{"num_hidden_layers": 12, "hidden_size": 512, "num_attention_heads": 8, "num_key_value_heads": 8, "head_dim": 64, "intermediate_size": 2048, "vocab_size": 9360, "hidden_act": "tanh_gelu", "norm": "layernorm", "norm_place": "pre", "norm_eps": 1e-06, "positions": "learned", "qk_norm": false, "attn_scale": 0.125, "bias": "all", "tie_word_embeddings": true, "parallel_block": false, "init": "trunc", "init_std_qkv": 0.0148, "init_std_o": 0.00301, "init_std_up": 0.0148, "init_std_down": 0.00301, "init_mimetic": 0.7, "optimizer": "muon_variant", "learning_rate": 0.00947, "lr_mult_down": 2.0, "beta1": 0.95, "lr_head": 0.00593, "max_grad_norm": 0.5, "warmup_steps": 200, "schedule": "wsd", "decay_fraction": 0.943, "decay_shape": "pow", "final_lr_fraction": 0.0, "batch_tokens": 131072, "max_seq_len": 1024, "doc_mask": true, "train_tokens": 833400000, "max_steps": 6359, "dataset": "wikipedia_en"}
MLP neurons of a small language model. Each row is named by its layer, matrix (down: output weights) and neuron, and shows model dimensions 357-484. Each number is 128 + 32 x the weight over its row's rms, rounded and kept within 0 to 255.
A block is one neuron, or neurons of one layer that tend to fire together. Before each block is what it responds to, as a language model described it from the Wikipedia text at the highest values.

Numeric cells in tables
L8.down930 [143 104 129 108  95 203  71 153 112 114 104 129 105 175 157 127 119 100 110 156 163 108 152 103  56 180 137  80 143 137 134  84 107 123  87  84 177  87 182 117  87 143 120 139 108 177 120 102  82 144  78 179  86 141 122 113 134 133 141 110 126 155 155 176 136 105 104 109 149 197 187 111 122 106 116 114 153 120  87 139  81 139 110 123  80 171 179 140 160 145  80 176 172 205  80 104 120 175 175 150 109  91 104 126 167 104  76 153  72 152 130 140 122 195 140  68 106  59 127 176 147 178 115 154 157 165 118 132]

Preposition "to" and column separators
L4.down187 [150  85 105  62 150 121 104 111 100 100 124 133 103 127 179 131 138 109 136  71 149 186  73 152 123 191 138 145 157  76 135 137 164 102 157 188 169 100 144 107 192 171  79 143 111  92 200 165  79 105 160  84 160 186 137 109 123 137 122 120 198 148 165 152 145 130 131 114  61 147 124 165 133 124 140  98 158 161 111 177 106  89 117  83 172  69 115 142 131 107 128  77 145 128 123 134 125 126 130 119 105 150 164 139 161 101 118 100 138 133 105  64 100 164 138 155 129  76  84 137 141 162 180  92 125 114 110  82]
L4.down685 [154 103 119 126 103 160 172 151 113 112 171 177 174 139 107 102  71 153 115 150  66 154 176 149 144 161 175  90 138 142 115 138  65  89 132 167 110 127 124 166 124 138  60 143 149 179 186  90 128 175  75 105 130 153 138 148 138  91  89 151 151 120 110  97 218  74 152 101 145 127 161 147 107 154  74 153  84 181 127 110 167 148 163 139 104 124 125 142 140 147 146  96  81 164 137  82 137 118 104  70 181 175 139 140  32 108 129 170  74  94 138 132 151 119  72  89 166 100 128 152 134 119 125 114 138 131 153 132]
L4.down758 [128  71 134 155 124 111 133 112 151  90 126 173 138 174 122 186  97 191 128 127 128  96  82 164 163 162 166 140 165  88 105 125 123 140  98 127 163  90 129  92 118 182  99 146 143 137 119  99 184 154 119 117 126 131 129 125 181 155 141  97 145 132 142 122 123 117 181 118  90 114 171 135 126 141 112 134 120 103 114 179 177  88 154 127  86 121 132 153 197  98 175  70  86 134 106 184 150 165  85  91 109 150 175 142  94 159 107 111 108 109  83 167 116 129 120 122 161 108  94 134 168 171 163  51 171 159 127  73]
L4.down1968 [205 150  88  62 148 157 113  77 161 172 143 116 140  60  99 107 119 110 135 128 125 164 138 164  68 110 145 148 130 148 225 144 114 151 124 109 137 111 109 158 118 175 128 181  99 172 151  93 106 143 181 174 186 123 136 137 125 118  77 102 170 102 109 127 127  92  71 139 152 147 158 140 140 164 163 159 131 112 139 143 165 185 121 142 110 104 114 149 127  59 104  75 149 138 134 194  77 142 109 126 123  83 166 141  78 124 114 137 123 132 129  59 155 130 125 141 118 154 116 129 128 133 148 155 156 185 118  64]

Temporal preposition heads
L5.down1082 [ 77  82 120  40 117 175 122 157  96 139  95 101 110 137 113 175 132 139 118 102 143 155 144  92 160 141 135 149  72 160 104 129 111  95  93  94  94 142 125 156 128 124 101 174 100 153 185 161 153 141 161 177  94 108 108 146 100 140  63 124 150 173 143 175 124 114  72 174 103 155  95  92 107 132  67  58 169  86 126 166  97  72 171 110 143 109 123 109  94 112  69 180 108 148 137 151 116 109 139 119 189 116 166  36 104  86 109 129 138 190  89  86 103 123 197 131 126 132  95 123 129 170 117 100 124 115 178 135]
L5.down1280 [168 135 151 125 124 177 101 132 122 178 164 121 154  94 167  63 105  99 127 165 146 130 182 131 107 149 164 113 114 129  79 123  63 115 156 139 115 112 157 135 127 135 125 135  86 151  78 128 185 121  99 216 199 211 111 102 179  97  94 152 175 184 125 157 144 131 112 153 107 137 200 130  77 113 119 110 139 153 121 113 133 134 133 119 100 113 131 130 122 106 131 166 149   0 181  97 144 160 133 117 174 126 166 191 194 111 161 149 114 159 129 108 127 142  88  80 107 150 155 165 165  87  97 127 152 184 104  59]
L5.down1831 [112  76 109 137 131 162 108 153 186 129  61  96  86 130 102 143 137 142 130 140 133  88 155 165 105 136 149 142 109 155 106 125 100 119 111 136 109 152 138 132 108 123 202 109  68 120 156 154 119 159  67 148 135  66 133 124 184  46 140 133 127 142 101  90  70 107 103 121 117 138  80 157 127 137  84 148 176 104  80 161 115 136 156 168 130 158 171 148  77 153 130 175 105 104 185 187 107 119 137  64 123 147 147 155 178 118 107 139 151 142 132 116 159  80 194 111 105  72 138 110  97  84 117 120 162 161 103 141]
L5.down1938 [104 119 202  92 146 139 112  66  90  95 158  89  77 131 111 127 119  92 105 155 110  97 189 142 165 162 153  90  89 155 138 147 105 166 107  87 179 149 105 171 121 139 140  79 143  57 139  65 104 150 181 153 126 161 131 116  99 139 111  73 156  85 154 119 188 175 131 139 131  89 125  93 161 108 184 143 167  84 130 152 127 136 137 165 151 114 159 132 130 166 116 155  93 122 147 137 139 101 127 150 100 168 132  99 106 105 174 123 144 128 157  38  79  99 160 209  90 135 129 135 145 105 104 149 144 116 123 159]

Final digits of long numbers
L5.down1271 [ 76 176 154 136 132 154 126 126 109 112 171 122 163 178  96 136 144 161 202  92 113 156 121 105  83 180 109 124 148  96  70 148 186 117 164 101  81 144 141 119 146 133 125 114 122 128 129 131 112 134 101 136 150 150  91 105 135 115 135 174 137 121 126  86 178 170 159 122 144 119 135 141 122 111 168 118  85 130 168 162 167 133 167 193  99 102 147 135 137 150 137 151 126 175  91 145 131 123 137  62 196 102 183 216 133 133 125 165  81  97 100 112 160 146  69 138 110 139 120 101 173 115 148 112 187 107 159 191]
L5.down1340 [188 102 109 116 141 156 139 122 101 174 163 215 182  69 112  83 144 212 122 103 163 126 121 112 200 154 104 135 174 191 102 101 138 115 111 116 177 122 136  86 138 107 135 187 137 152 155 167 135 171  74 153 148  99 160  95  62 186  83 111  77 178 139 146 148  89  72 134 131 151 101 122 134 109 190 137 135 131  93  83 131 136 149 138 134 133  99 123 111  98 104 138 136  91  73 109 147 123 154 142 139 125 149 157 187 131 127  60 123  82 131 124 143  95 129 140 114  92 130 102 133 191  71 123  60 110 142 127]
L5.down1613 [123  55 184 132 130 132 123 170 158 162 108 206 137  60 130 144  84 115 119 124 125 129 111 140 108 156  31 112 129 131  97  56 143 114 106 124 139 160 127  79 149 158 208  76  76 111  84 148  79 147 132  95 138 116  98 156 114  71 151 119 151 136 136  69 156 168 151 137 103 135 138 154 179 160 148  88 146 130 126 132 135 135 119 146 126 160 112 103 137 119 128 133 149 132 136 103 146 173 136 127 191 166 156 155 133 102  80 195 181  73  89 121 135 195 146  81 139 148 143 102 139 162 137 112 208 169 163 153]
L5.down1809 [ 75 127 179 135 124 125 102 134 132 126 173 112 127 124  96 130 122 121  71 102 176 152 151 139 216  65 112 133 150 130  78  83 151 134 152 149  69 111 127 152 140  57 131 119 191  69  93 131 110 116  91 111  93 145  93 136  82 123  83 159 134 175 122 113 106  81 144 205 153 152 145 151 119 141  92  82 106 171 181  92 137 116  83 110 107 144 167 141 133 149  75 119 164 108 105 123 120 173  95 149 153 108 117  97 176  95 137 161  95 142 143 112 119 131 117  45 118 123 240 113  94  95 149 143 120 149 110  98]

Temporal/relational function words
L8.down511 [ 96  91 110 121 116 114 111 194 123 143 156 179  96 198 174  87 125 130 141 113 104  94 177  78 100  89 163 119 108 175 111 157 117 145 135  71 144 226 121 156  81 137 137  98  79  87 117 151 109 129 140 134 112 112  79 119 147 188  95 115 103 114 121 124 190 161 157 142 138 123  93 107 129 162  98 110  96 141 133  88  74 117 118 135  37 100 129  90 140 120  90 205 127 145 112 126 133 159 123  93 178 119  81 146 117 149 102 120  99 108 101 115 146  34 133 122 105  91 117 152 118 110  84 118 124 131 108  73]

Digits inside large numbers
L4.down1448 [147 110 152 136 185 122 114 146 163  24 121 131 107 166 104 130  97  95 118 125  87 152 122 158 128  89 129 189 137 196 187 110 148 133 142 146 207 139 147 106 168 160 139 140 155 133 178 110 141 105 111 119 152 132 148 129 101 126 131  82 178 118 153 127 118  89 172 119 110 129  85 113 110  62 118 116  97 120 127 110  65 169 142  66 111 139 135 169 173 175 123 123 138 160 137 113 105 154 117 155  87 154 132 121  73 217 116 149 173 168  83  99 175 103 159 129 144 137  73  79 128 178 166 116 115  19 170 161]
L4.down1664 [212 102 114 128  75 128  36 161 128 104 168 139 136 101 180 119 106 122 138  89 105 141 160 167 101  55 113 101  82 170 161  80 173 139 142 120 102 135  97 148 104 167 135 118 189  84 219 141 146 114 151 122 216 153 144 126 144 141 156 128  83 147 155 130  87 125 121 125 129  87 100  99 178 134 160 113 171 180 146 111 109 118 126 159 148 144 123 151 114 167 158 109 172 174 120 126  83 105 132 130 138 111  94 133 151 131 129 114 149 168 154  77 114 164 150 117 195 120 125 108 140 178 135  81 192 150 146 116]
L4.down1712 [136 128 129 123 118  73 111 153 179 125 168 152  32  87 164 120 137 177 153 127 108 130 168  99 118 128 139   0 110 110 144 154 131 146 135 124 157 119 152 137 141 151  89 189 182 102 168  80  95 157 111 106 136 104 115 187 150 120 168  98  50 177 170 133 115 115 138 172 145 144 102  82 156  70  96 158 117 119 176 157 145 109 168 144 166 134 128 194 185  42 163  82 142  94 187  99 104 116 112  58 130 125  84 162  67  80 149 105 104  98 156  85  72  51 138 118 149 159 142 111 138 136 163 128 159 123 119 165]
L4.down1902 [175 113 126 119 142 112 105 139  79 112  47 146 157 124 120 174 120  96 154 182 144 105  79 154 170  64 116 129 129 128 127 165 128 116 119 135 140 169 119 155 115 100 130 133 112  98  85  64  81  81 139  99 134 162 110  61  93 113 165  77 118  90 102 156  84 191 142 127 202 100 104 100 179 109 103 143 134 131  75 145 143 114  34  90 156 152 140  93 146 128 142 119 137 133 104 191 156 125 115 144 156 134  82 145 151  98 148 139 143 179 101  85 113 151 208 146  81 168 100  91  60  96 165  70 180 120 156  95]